Weights of a small GPT-style language model, trained from scratch on English Wikipedia.
Size: 9 layers, width 640, 5 heads of 128 (1 for keys and values), MLP 2560 SwiGLU, vocabulary 16384, 74.1M parameters.
Training: 1244M tokens, 9491 steps.
MLP neurons of a small language model. Each row is named by its layer, matrix (gate and up: input weights) and neuron, and shows model dimensions 16-207. Each number is 128 + 32 x the weight over its row's rms, rounded and kept within 0 to 255. Numbers have three digits each. A neuron's up and down rows have the sign that makes its largest values positive.
A block is one neuron, or neurons of one layer that tend to fire together. After each block is what it responds to, as a language model described it from the Wikipedia text at the highest values.

L2.gate1576:079144160161156094142125195105178121103103164097125039122113124116090182131093136151124144128110120137147158113132106128083150150118140139119126161133128163140143127129084154093114119099091160106155150171126158129149099174121114169216118070119113120139105103070105148161178200103079142158147184106160188071116094122148105167066115140120070121139190118159154128147194137135164147160125108132121109122096113140137147104180175119185095142115096146140147119133180125138156074136135181133173112155128106162119145154105097098181146153091130149172098059119097159100095099103114134149
L2.up1576:127147114163079102207174134141146122106131167086106077100130132116080146111171206144152128129173096144114155131135119192101158069086089144124110107170128125094196117101079103158089145163115123103086154178136210167181080152134101124203075104087167128119156109123079092117144158125094152111138123098099092122106113089085159144070118132100124099144197117092134168145141157124144162150172113172103164081087097102118104085136169056182093145126101139090110087133134124120084132141132141113116145147141125157128184145145157114091177199099108143129086109096098117087144072164156155130
L2.gate2155:142148134140151131167112078160114159128161106088082093131211119094112139138121145164163200166132126154117105161140168174110157099065079121126120079161129118117206099150091133155172164099111176147135173121070109107127123199117070165073142106111131173119152217074134121113093139118160099119120181130068112131099146110200089162124117137084154092126098083169123072146127170087039143187113065140130123068149116166160133158096104102157129146132143124140107143084126110192125127126122120193212122113171117168034110144112154125103125136159137121196172132173136160123157079135090104149
L2.up2155:139143157104124128136104140143069110093124198132146110182113118080180100128088112196143093115120150115118143077082100167144131148071092143057085168102128153146159093163148093163144140143158092116132137116168159133175105136145151105185122145107158116111205108131132104095096092153060081137164105152128173121173091160087139108148128159105120176100170161101149099117165173107171165115141131140113142161100075107105121195177168048159112116138112193080160117120162073156100076114113158140123170136153074149107145116119103140128143151078129132113072095080159076109194139193075109112
Responds to: Titles before personal names

L2.gate1514:173145086106160147138138126148181123151191113139166106111131134090103105111113176098166143174091118174135091133130154148171126223034125079093120137173176080093125073090157102137123142151148127155133131104134120132173083109125157141134149108089114133168111070132192165154161134096080098094118145150158140139116167167115136106141072112169073131152184135127173127217131182151119095081147138165067113091114162097189083118155070066137105109110122080149160147118152091099156175091096168111105141097141149114164154127123092106060195135142148121147053141093147165103196089154107100109
L2.up1514:094160138104191106142135126093112110117163149144142097105123204108176104148117125136052100171088106116141123105148125102133133150106102127153137130137110092147100150111150100094166092100124123073116106103138094088170131164131156096106094090121059104100146124118140163089082117076118093121120167149083159096113133112117141092220091117112110144083133096103169120169095137081114101092135109117116136040180204132169075162029045165149141129141184145167143179164115126078090152119121128111168135124128092154103159108145118133100160098167153126138092153072074191123099087106145121146
L2.gate1663:159096120148109169146133189119098109078140116148143121118107152127128104132106147106138070176079112145115158110067137107166152134091127191096113114146148154124182147100132102164171164143167083044121062098113141122124161123135125130136112165144109071106083166071115118117125089088143148128109178140119099108046106127085100072123091122124147117177137111073142107095115163129105155101103120161117124150086151139130103201087113164171124109156100078156124116141180051084149149115054129178181152153097114110119166153120134145117195115116132095145140182147173183105149155111097134114
L2.up1663:123120146154143066163039104029160151138194125109125072091131102123098100126130148147139109097162069142140150179140145116147141154096131112144121118120107151096139159151143139119096107114180115148116035119121122123125140160100155129168086071109131161095123057163147160148068128121163060094118165098100157142117131121137120127134103122138124148163123163114169113093126088121084131080137156155107092095136122081090092100101157110117106117150100120170162131131110071106136084109112131143153101117067154087152145090170103102149184147144138091196156137145106081149193133148160110132
Responds to: Named-after prepositions

L4.gate48:153171092089119155150187151106125131113147169107124113124125153104141117189099149086124140141137172120132092182169110119029131090079158113114107129062087129122092122098120181104092148156023094098140148195105140129156124150115054143159136142129209149132127099095113105207142131144179131096191174105125076145130100135121102124091113182099152115060115111112087158121136155119159127144080107179147136109076119132099128134091091117161102126207119173109100133129159125107119151153106148145176131184115112222141114160133108085137140161153168151157101126115077164064147103121154064167
L4.up48:076164134110130166142140146090129066096060063113115115079179072113117143179060142156150196135120113103105109126112156169128165116089082091097176141105140135119090151140082132167075111114104138107133107095140109072148111124155113195130182162143154119178117122094099135148158151102127099109177146080071153104062097137123052093100144156114094112130156122171077092118138170136079104138156050114136173125067093130127104135133113122162119140126135124197205148115142163070123147162194115108117125137157121145142123106115133111130162127118189165172133125170112139109095131107130143179
L4.gate598:147100074095100114154129114085130120133144117092112101102128137116083174105122163115085111151106132120131110072085136130107135178114121083160115149118089178178112177181152102075092105176143128065066153148168145060194123153130116144118128116117101082149135096097052136060159107168103131099133195117146188111139134137103126114180092123155121100142163150125192203117152154131153139144148186172138138104135113074128206126097137149092063139104126196157116158131135052116091144085118116139107144156109126127155128129113173178103154107090119121122111090086072122097194144112154112104
L4.up598:122171111082134134126109153145141092141083108118152176149172134118091032137071116102127131067145131096119128142097155185111131069133110133157157078174161131145098073128148100156096146131150153141140137175099108183165164111197024158120128129069061130104167126123141149129175084157133103103143130074132142094155107105073137115115168153139140110136159189125157144196144213117081148089194125083150097150053172115104185110166133144133102121192058120152064145092080153157094068132073182177112151186112127140121146148143094144132141146099133180116082096144117107143084079153116088172
L4.gate950:126096138141152129118091184110143109085103104133107144123107139075092065186101123163055113126128075144142117122150145103118127198118083144153155153120127152127166120116136146110162156101138092102136122158146114150169147138103120079143117126149144175125125190091169171138202122102095099109126123157119118114141192141104089087164089143128070189034148140065090132171156156057093092125065102160113130102072129160067137137091110128098090158086113106148111165133133112176142113134113153138125199188089158114130096150077096137175153103122169110162107144207118092114125145076147157104
L4.up950:157115145118067132146087156086167125155123126087095149194147090110145039168121139150098127107145140175119090174119112062105125128130093108105097202103124111158129143163116141129123164094111140095119122142144128151151246156109111106163137084158149125112175075127115166155202149128148182159081111123139158124201144190144082120098146152167130102071144105157078130155155111110083197151046127160160125113099143150132152107122134138127094127066069145191158139089119083160089120084149145117131133168085121133145124110145125172100127088140110118170097106150095120089193103073195179152
L4.gate1029:144145132135106175114215149115178143124132077155122112125115153149130149105086150160076175102100087072133149076079120169101102141132036113113141118185059104170109091158123106101093129105130136147132166098083162124143142104130131127134104127172124132143133111090144193146151110106168171166117140126156082170197077168119071069104144084133155153101141121180135134156113161144145180113163160167089138143144077211140067049129129108136138108159109147110155100103159090128042153127122180131115119198104135144180092183135063193112124136082101105145083163155104115122212115152170121109
L4.up1029:113113069122150131136152163097187120103159150165112169094133127107091187120100104096140096137102130106161103092093087069115100106182135188160099174140031112121178163122118155172134133117151147109149144125104126106126122181120116158100137120202170094167120099107093142182127102121130123163131103149159086181091118075070106123117107182120136147141148106179215167077098152102099162170121175152055171183091113160075136116116116085152091137169128143122159055155138105162128162144118185171125110177120128115141138148182113138120062162076155101123112101159086116157209131103157072078
L4.gate1233:092124114148123095159160087093118117075161146204116089128150112143104162121139144135110176124169141141121069088141103188164170113127136184127077061114071136162122112104156153140118144088082149091179093109102133127083154143099098123162160133129168177151075160149117158137090071152147187156131165090147179140150117163106125158137086116142165159100139134176116123122131126088200161155080154122154156139144108130162141137163170098140123131153172163147086131100111097129140139103150097137138085171171101178105142133097136125145140116080082114178119110182119129096099137115136179120
L4.up1233:132041079145095129036128170031167125105164158108109066131150061127087047062123159134189143125206161065121081120173140130127152139095127091122059080103137176124168068082132099124106081084163199161144111139072119144123038103163128142132089034141150143107119162077132079143205150199122070133091129154161124181118080110099128104116162132123104102098101085134122143153131153145094134097087072115099126132155175149157125113094158088121103136168182098119097196070066092092158153028127135110153093162148141142108137129153150124109107143126075086122143125088116122132114044126120157080
L4.gate1246:167117090131086160139173132140094118142137150169109211149133122188143140103107120133117091148205149133051114107141059176125099104139095093121101157139107133209126140180113104145111100171088146106096147137182195150136180087125114136096107140090118087174097139142127174109110096100060090156061128106124141067139114104154170179161153144118149149105174127090140122151111175113086171162137199097158153157090133175102133093156143143173048142130093098162098125109153117172098155065115120105181115149081137168122097162100163163128109076119134139117120162175074135114154123166115156106
L4.up1246:144120179154089105094115073129111171116096102105110146094167152113126138098122114075074103146142128128172173142194131192160126135121113161093058145099203132104157212158163073156189117144090103127151148114173181127126083172118119094096087098169175151083114153111089051114171175099146159142105155132175128150176093121139134102135107105082173111162126171098153115187144128123153091116194112097126129138137135146114138130122145069131125141162139132130093097141166167176123116112155137133154123170064201120156090102104139131137177188136147069159129136133099118097159142112126132108
L4.gate1784:142155157131126125178102146128133140065115145121164166143128159126157115139141138157179176151167120209108140131111113117130121136081121183154111080184108122143090145132126092143096153153165111117143119129121203071092187089190089120139124123124205223060161100123135163124134105101130081146134102154108126107156107189114120104106092201136132190133167042092151119150137154180115219146088128105149132138109128115141122167138186150127118153150120178176077065115062143140104143051132176099128078151207168129178136124093161131102129152100167144092150094087142111124183127135120128099
L4.up1784:113188161204146141121148153164129145099104103131084144142162144136071106162094067104176070189173127165187137106135101159097135151121144101160104120158088176117096128126088117135142170199132116123153165131102094164128181102152104145143096068147152127113171152139168105139135166089096104148138143099141136121143104153112149136178079151155102129116163051126137205146108134150163167167050098128138146116136141182100190154170128125106124137089102114098136147109106081132084154074124171124131126103146171084179074128157115157193153125114131087107134119125105085138077130145114169143
L4.gate2158:166126118069151092076132150121107106165173126101161088084156098098151085117084132064112182172135110145102098177090108161081136130074129129147108090139134094119077113057208138139163094151183090105094092145119058202091105103120108172158182169132133123111161161092173171177144088120127101030127184132143163184157131087114119072109092146151151156153092183127093089160162133068139067125166125102157155127128118128103181102077067156127160113110138139140087130112174116183099134139199179107102118093125148158161160175116149096114158132103195102183119159106129165093101170121135125147
L4.up2158:172135104112096148116112157095137083134118101125081137139122112098100080101075136129169172139114038154163100145146062134116159158078095156078095119047135105113105131102123156084172087138138150146167068162164079124106142089136103142135086128141142153179106207091108214120088162139128125093136107144125111132133145143185161103113119129151137162122156134105103118097149108099145152120122128160086112187100158160160183170114093123109119147098148134159084158094134049057107136121138153132175093133088143162153191132144112101127145139065127134131115082116081166153120132101139076150
Responds to: Just before personal names

L6.gate1658:181135114142088113173162067110130122079159103128158127129147148127108102118118106151136142142091164080111112131090141083175077091180116097088117079121177139129113115109092096174144152176114211172106105160181125114155090119166119199128107150197151096083129096162087122177138147106183138085073112099149142115132112081144209090097118057104175170156203160172118072110199146144109164174059111139141097128135143193158126122087146137174071104122153149106104145104146116138138089132085107166206136182130108140070099134112126165131123085187118149163115137139144105170150125096177108120
L6.up1658:105166151119127068162204102159123168095141176108122131113112129095068082144141152161129152114111172134157122129157129118180146136118144133141095179128123142159089136088109118156078191103095193103117087065151159136105105182094209134148094116113128118170113109141154112120192100101142105072108154180106199106121148167140163060135092095063135166128128118094167147137114156167177028122116081110117099107184074091172156115161104113123118121147101179066100125173108099108167121137107132104143095128122129128129154088117154105145162177134114138112159145134164177145116110111170150075
L6.gate1679:158153095104083060088110173101135139158218120088132134134139064163116103133092081146073155102119128104169103147087124088122121127069132142131161155160101097133119113106058136162182140136033122067140113116103116183038098127180150122131162157132165162192128149066116150158132151101103102087147130131136116111110104127139094161162137156154108100116118174147098117138153093145045114123173105076107154086176067079138095094059156130076106131126074050134137139119194102091109117137098151121116102085154152154132144155083107126125172150200134107158141132126146122106151165164140184155
L6.up1679:190132126125070151142130106155093109110149097081133119202192143119094076156120193125117086184097160103128089141132109097108140133118179145153169112139108136095126089089091113167122158098139105119128137140078102144130074153135174090121132114131144135140114130053142210125152112123124081092192143101124106136143094089118117168117079231123139058179170126115154161107132099072081121085161128103132177097144098138084145153142121098115062121155147064080098144117146102123132172151091186153126123107099152161136081123150133146110143113122166151158130122087127106096210178173077144123
L6.gate1986:128152157202111083163100092150199186188123113045147133112154098117178105118181133113116113146159167127119155115160142132076076080122164121124070094162143167090154148113115128167126170109109124116154130195143084106107085117124135140104158080147147151066141168107147184074134093115151157156169114134113132077117092108098094142153139105129134145125084105119103099126176111121113088151105087162076127116119157187166191115157161146139198141120144103141099115132095120113127124163162193116138129172118113139143090137083185122173065074158192137102095155120119123113139185079151172183
L6.up1986:114148179130088114139034161093109152176139161119112101089114108154086096139127129129098133112105170157109091140118133085166166125160188099090122189126095080170106162093129113176159149165054133114083134139107134129126100146188095122116143169137111170145130124102110191121113155125131169140175095112122098156147093130145163109149152132148082115148198133158118094138211161113172116076081090139064142141146113154175127101129120112130142118148121130160125098072063157129115128093163110197192119188125152151117093096058138210169130155134196109160060080159114088146101096087137188121
L6.gate2390:102125089090128087100117171212120067129120139127068185176158101125130097140139134122099129145159141169069096128112097154166066123126086123163106152127102154113109138102096115088156117108156117085091133151161139147158174102086142128147129111131133125066156121145077179155196150147137042084104147068149129151134160120123162133112084092126181182142115085094160174152140147124153127151160088099170125095159128134065145122082127122150102113088116105085161137089201149139098153154047185085116077095146119122158171195114080130143135145170112133090141156064157175110081163086109132096
L6.up2390:157130136119135109123180167120159146135167111133147111139156061149139120147125124150134125133223156111114143157104153150140107171131122176071128073121152076176105156122096126069110093143085116073118121119154150203123155136094128130113119150144141176132142142111106134127142134127129140058148126104149127108125165136186097154097126086082152203163165171116107122125186205094144153077095134121133191128156062160154152114127184109151094124193121113111129101117109140110106186109085212111148167198168098122127132117175138126180148129038110146159109110161152102160128179169138183136
Responds to: Before a person's name

L6.gate1333:131119113117161125158092109152155143087159048171151089126115156151097120118091152075193147126144103110128149100131128081140110143139131045113107156166136095145117172146120119177123103140101112103119155197068077106127111196155121115123154109135153122138128109091143121171083165102112113089129130161144168089107122145092107201138079095147122142158130116148107107139182113186108118158150167114140071034131123003100160138120148166103062112108167127139084127098134057130135103103159112063065110148191111190089123120144127131109116115154089118152143168117112115171131096159088139083
L6.up1333:091179093163094061143156168158142157150152076099148154135139088105177180089205183093152137108200119139154164177110109132100121104122085139143112178190116128113102089106186175121175123182098186112170105104109150102120057162116184142155144056167109120159122200118152105146099217117178103118117115186170138152142121105165086203169081086125161131143097127146096121128170144128123125104132142114124151077177147089106150137161156139147161118121100139057155151160169148143153096123110162075135112118144082100129167139111080136097139127099094075143127094070126117143137217073104096152
L6.gate1879:155139088107096091131083150130110105091097127171134155106100066149103108108103120093079128084151159110104123170096113115142147146127148131128071135160149133125127078091115066150157153117108142112082153137096138115107178133175164145127117148162155112152176179119167216140135107141151118115160152119193071193159149156132139190129134070154151151072115099123142119113177164178069115120071108228119134076093120126117126138122142186064131129102169094114139095130181047135111107079126064112094098096146157125114095107131122114137111109108096188129209168059127095182098099133097123092
L6.up1879:139191100127087116073123157129175115097089143148174155100142093112147139081135138148110104105137173122147146097076193139099106135121079154175063138173149086086135092101097129138161096136059128097150117091178113127089179141148142149126093174128173103121122245118157149118128100145147122083127136135140105126145156060128132106172141083118177107117133117140101110116220112179082099047100057156101154171101120156117036160161091132156129140080130164081068131124139089073143116140159087078118136167167125110167132115129111135138148178111125076184166082093127127079137151076095135168
L6.gate2221:190081136054110131169137120123098069108104101113142175144123130181087070128135062130114113139129119140157133057095121092102159144135128163122083085171103148132104100141141133059199102077150132142093169125119128154106135141152077102095078085209150100132133147138084101146110134151140150123099150117153147123092139188105134078149089136147150114119140127155184102096116108118144093143124088137130154094117107116118138155157104085155131129133105176133131096156082104125147116041111130136083103158113145126120140149153151083110142099138067160106126159128100103147124170067171091101
L6.up2221:133166118116139158113125154171069186111173106144175101110136083055075044097146064177129157169148111141174123118117145133184162128110135152169070148095135124103102118190141142178148123081156124068076168091132101102139211133123156130141067144102101123124139089126077120150077121136098139139180073093155089130042073134102125107173114133088112116081114097131133132152071165122141142120130141082127132090163189149126158147180042118078131099172176109134097099086159080111090108118083099113177119158127182151096151168118109109144134118154141089123110045115154097197153106094075125160
L6.gate2228:121117083111146135131124163180150196087091102083122104080096078164134128120129109108139122083138102151127139174076130110139150112139136095174138231113102085155067089093175144110136158109078120120103114123178123174160171091162131129136079113152097128121114186095141227166059086098065090147143153093109146101138133185115205103107125142149132081098146078123101119114143142144107107150137112200118166133105082126115141086176097164117122122149107145084169099179147076118134090123100104142110133141108085140130153085107118089161152133115108123127114087123136117186126117142147126130
L6.up2228:080210112133189143214131124157117124183092130084119137165120132109186138126081093152089122129186127127111149171103196164153096129132124099105227156119082130159134107106121095136131178111074125176110146086148183158150066141165131129143139123144121194126144147154125185070077109114091160096111110152171119125145116146123166134120139089085223103116140104163135165169161093063060101145094127177158131133093210159161110101132116132090169141150134099178120101184133117139131106146123108094104207106117148112073090121144106155103139089143127099075167136107073144127113125171111086111
Responds to: Before place-name slot

L4.gate95:158092138129168147203122118123119096083120124067161142103114149199108119137075148144125114117075089181204129123064095154158121165159168150107134156173085122141140152115149110129107102118098111078125112121171135100090126169131133172129109086132113108064158110105164125137101192117080118083118138133148134100158194088067088102149101121119106088118131133107160107074160108139107111089147090121113138135085138130129132086162165082150076106087200121146138117120090158094125127162124138165108158141140152165179162155124085144186131134127154108177156180163122072150109140167102104137
L4.up95:123166118147115101160098102136083132138173154136143125100180137140108070099142167167183153104122147074119103086165147186122098115163137167078172144181138138096159123141132124161138086191096157118161137134087161110162177075097130176147161120064143095146069119059140105139110183099166086133127168091133088077102121110163068150208094143133124118185110142131152093142152132102102098125139081089152180139098185179125118124170166117162156124099146058121155164119114133087137125166104149100106145168142119148179073093076160080126082095115110165168168129167156127147098151174083181150
L4.gate332:163140140080133161154086177130183150091076123135079162131153184105111118178163128180097140125134067095109101134126074095158171132068158082124114158135206112071178090085157157164127090187157128138167187125161143140173107151110137125173124101124106121156103169113106111122113143093144113102145099154149170191086123108164128098040134127079109114121100167107113179069118152147129157124134131101118153165147116136117179148110173177156162136086113102148174132129054112135106126057104088129136141184152158059154090129096154126123182080165160131106118109069121106105120123119169126065
L4.up332:120096120132115126124119110115145117116084188135132090138115057108125140158105095173097099153125076063131184135102171129110156119071192097125057165174157092118100146092116172149121090126093179092115124135130138105189087145186129103083135133119190160135144184151071129098171182057145164133079138122135137181107131159178105161100093123137146135125173149166148099116109164133154095150056148133111123168092145104189129129134169099129127132075153096167126081118117067115112127087149136129128117208154145122140124116119119246121143116160143114124122173092127102071080139130188159069
L4.gate593:139131089167067141110082117177103115114140083066121102073114153144132110107136101139154104149126148097142099051085110122130101209160096122101148123115187148113113116155146162122111125124128138100081177113167129049107090171077161149122138120138136146214132129111107113118112118130083056141158134115119157112090123083083098179114142130159147155137090148127119113140102143081075031109147126095117126126104136146152126091073126089240119104084136124179113134177120123072114093144090082061147120143172150142165134183100157111198160142106139095144139085171100120116116171134127099122
L4.up593:122212141167155109090134126120112152103106165129114148160102173093143178185116167118140131119197144134148183142152139108137093113113106123146183081104108065125137146138139113140095142123112114171104067145079183167093159160159164149182183175176147172160137101103122129144131092090165072122132174181150117121121166124067114069127147165104166151137068178143183196157108126179123107122157087189166118094096132067092118122060121150181113114149129145152088151106145137083152120133124091147065146165108132100118141152175146137068127084096119138101111085107124177113148136119077105104
L4.gate899:142121119145129117126107065110112093153169124111130159169095155124154124157147178168113128121097118089121093107156095151128156075115096091067091136171064105099103152130144128129116150147101129072136110140165098116167177100176162111131076091093092132140167155088155133137106165161169041091140119118087177066199111143131152210133084080122136156106119116059120115151111117153123127127091109169118137102181144151145121112100104099125077116091121114124123124155102095137138137146144129140154141142107112196164158118138166150141164152090172094174086111128106133063193128144128108127
L4.up899:104087119108149122116118122121120133169114097128152087111166217103103084186128150155135170110080119146149165123109133160126110121138096064103134113159182050088140177174102129096121160185088111154171109121182122162131152161178160096124111085088126089100139094138141157130115163144103138143157096088162076092170140119147128121087110114104139154093120140166149149112123141089131079123101171190109135137129148128112050099097034146098125132083165105108164114199095146121152123128109148092110116117096144094149088117109145146184145150064111114166121110195114125080102080100106100163
L4.gate2138:036105195143149142141172160120106122169085151120162096104144138098145067094101055104152108138135093111054144132060055124119151098128115160098150121171098153175110109136122176065138134089173105125176122071074151161091144093096145144112163140175101087131171078076172104179176061155151117067172172123152123116102187127099104152119164077081105127150029173082143082120087110130149064129149111091150133095089063055137152107138173067166116147149147102150160113101170178119155095051135128157076125089144155129167077106163144087147160100156110110097130086121082165194064074133115143164
L4.up2138:104093127122120132163110122121133123115145133137190124136136146197084109157137127119130154116172154131156119150066106147145138135182098123232135106105144103124167123119136131106061120143156129155101142130175055134126076128080131134169155189128172133052104163130155168131072142129079105118087118142147095093116093163110090081116108083175143079184103124144186134145101151063092136187138092143149021097099105149142138111140120109165121107123160135154166121159123143123148122122123096149099124082134075183099139101139129143133207096122156137103113146098121166091154146161100084128
L4.gate2209:129087133106132141152102135140111168172151140167183111182109078165128177051104168173085173146158164075123146126117175149115146126165060144159122164158119113108118113126081129129121190160144142073103144078122126158121093149111107204097130083112094095158139112169109114115135134110115035145090090122124173111188158132113088118118127063133154140089133095067109061071113134137122105106128061103067104211050093077134122131184167145204124129105197087127108112094123113104166123144141131094086069117139113100192157147164112103084067164124151127219180104150171123125110111093112143140
L4.up2209:121154083082151065089148106136090159160112089138133104150154104149138175108100162104153101145123120139125149129116106145136172119132150136103133133162126123134189151165088082149123126125092144090113072084091162158113105175040128094127077113174075094151162114171149126102171129145103162141096134144160149127171099110127150134110145125154157150123108170076138113163092161066078094147108122162105089174121093105115090091068145092119156138098183135127175089122115111072146147146096103182122132120123122117128193122161142116166118104085132124150178161193112069174129132139098129186
L4.gate2381:111115174075145062110145165185107116070148122171120142163155107141131104106174154064127112195139115109097088174132132127112159115110107089136069164176165114113100143150102102090131090201092121168107107157116151089143109132086139133147129092117091159114148154116163109118168050082139135156164163163125104124109140098111110135080086103192147132119142129100125099108083173125143078130144144164099102083127108132099144104140169063148092140126119067109179124112192126109169102139132134153112107081155171059185118096069146116137141092060118122112112146113132154182192142096086151135
L4.up2381:084110071126145133139104087085093198117174141119163134072038131138103184046090156131115168204208120157148107140101148130154162153118163110024164145140130107124100086150129165223123108165133140100124128155100122111199155100162170088138152085146180159088118171140086136126091192146168140112104100082194179132141137090116145127067099171075132119083155174114106134106162092153134122163148140141123129080148124089105133151122138109115186113188170102077148143153147182159132106164145161108091132134151117156141116102171064104214115163110132127140094171195129110151115105135139132062
L4.gate2418:110110122085110096163102104104081110134121098148122159175063168121114174148123171159140101184131141035124154080111135127108132105129138107163112123154105078134165074098099142129144024092139163150109128128115122138177163144091158180165134119153133061141115098159096133115088185079175144136086130158134146147192185089114095134155085140199147211110101155074135080180114156172138063123141102101104137142066127174133135098169181104130100126059177078169161149135170078109148149116125130144136118113126190115175163082135159128214159137121141133152139085169148098123065130150107142156
L4.up2418:112090115202145110153104142105172146215123132102174147103119162200137155113099120163124160135143143126132109144133060134152135140131171158064120173158117088102095127139140101074111146142084132080127149107098106129094190140167142153142110108127137113087123164065079167135079158093103138172113080167130112059098170136091126163161076132154188134149121127104140089121099136125110121124177099102177159109109140139113160084096089078159065144114085143110086079156164086018179065107180142148102159111177105146186114174121092116152183090142124105120124141154128166116156152141112125155
Responds to: Slot before a proper name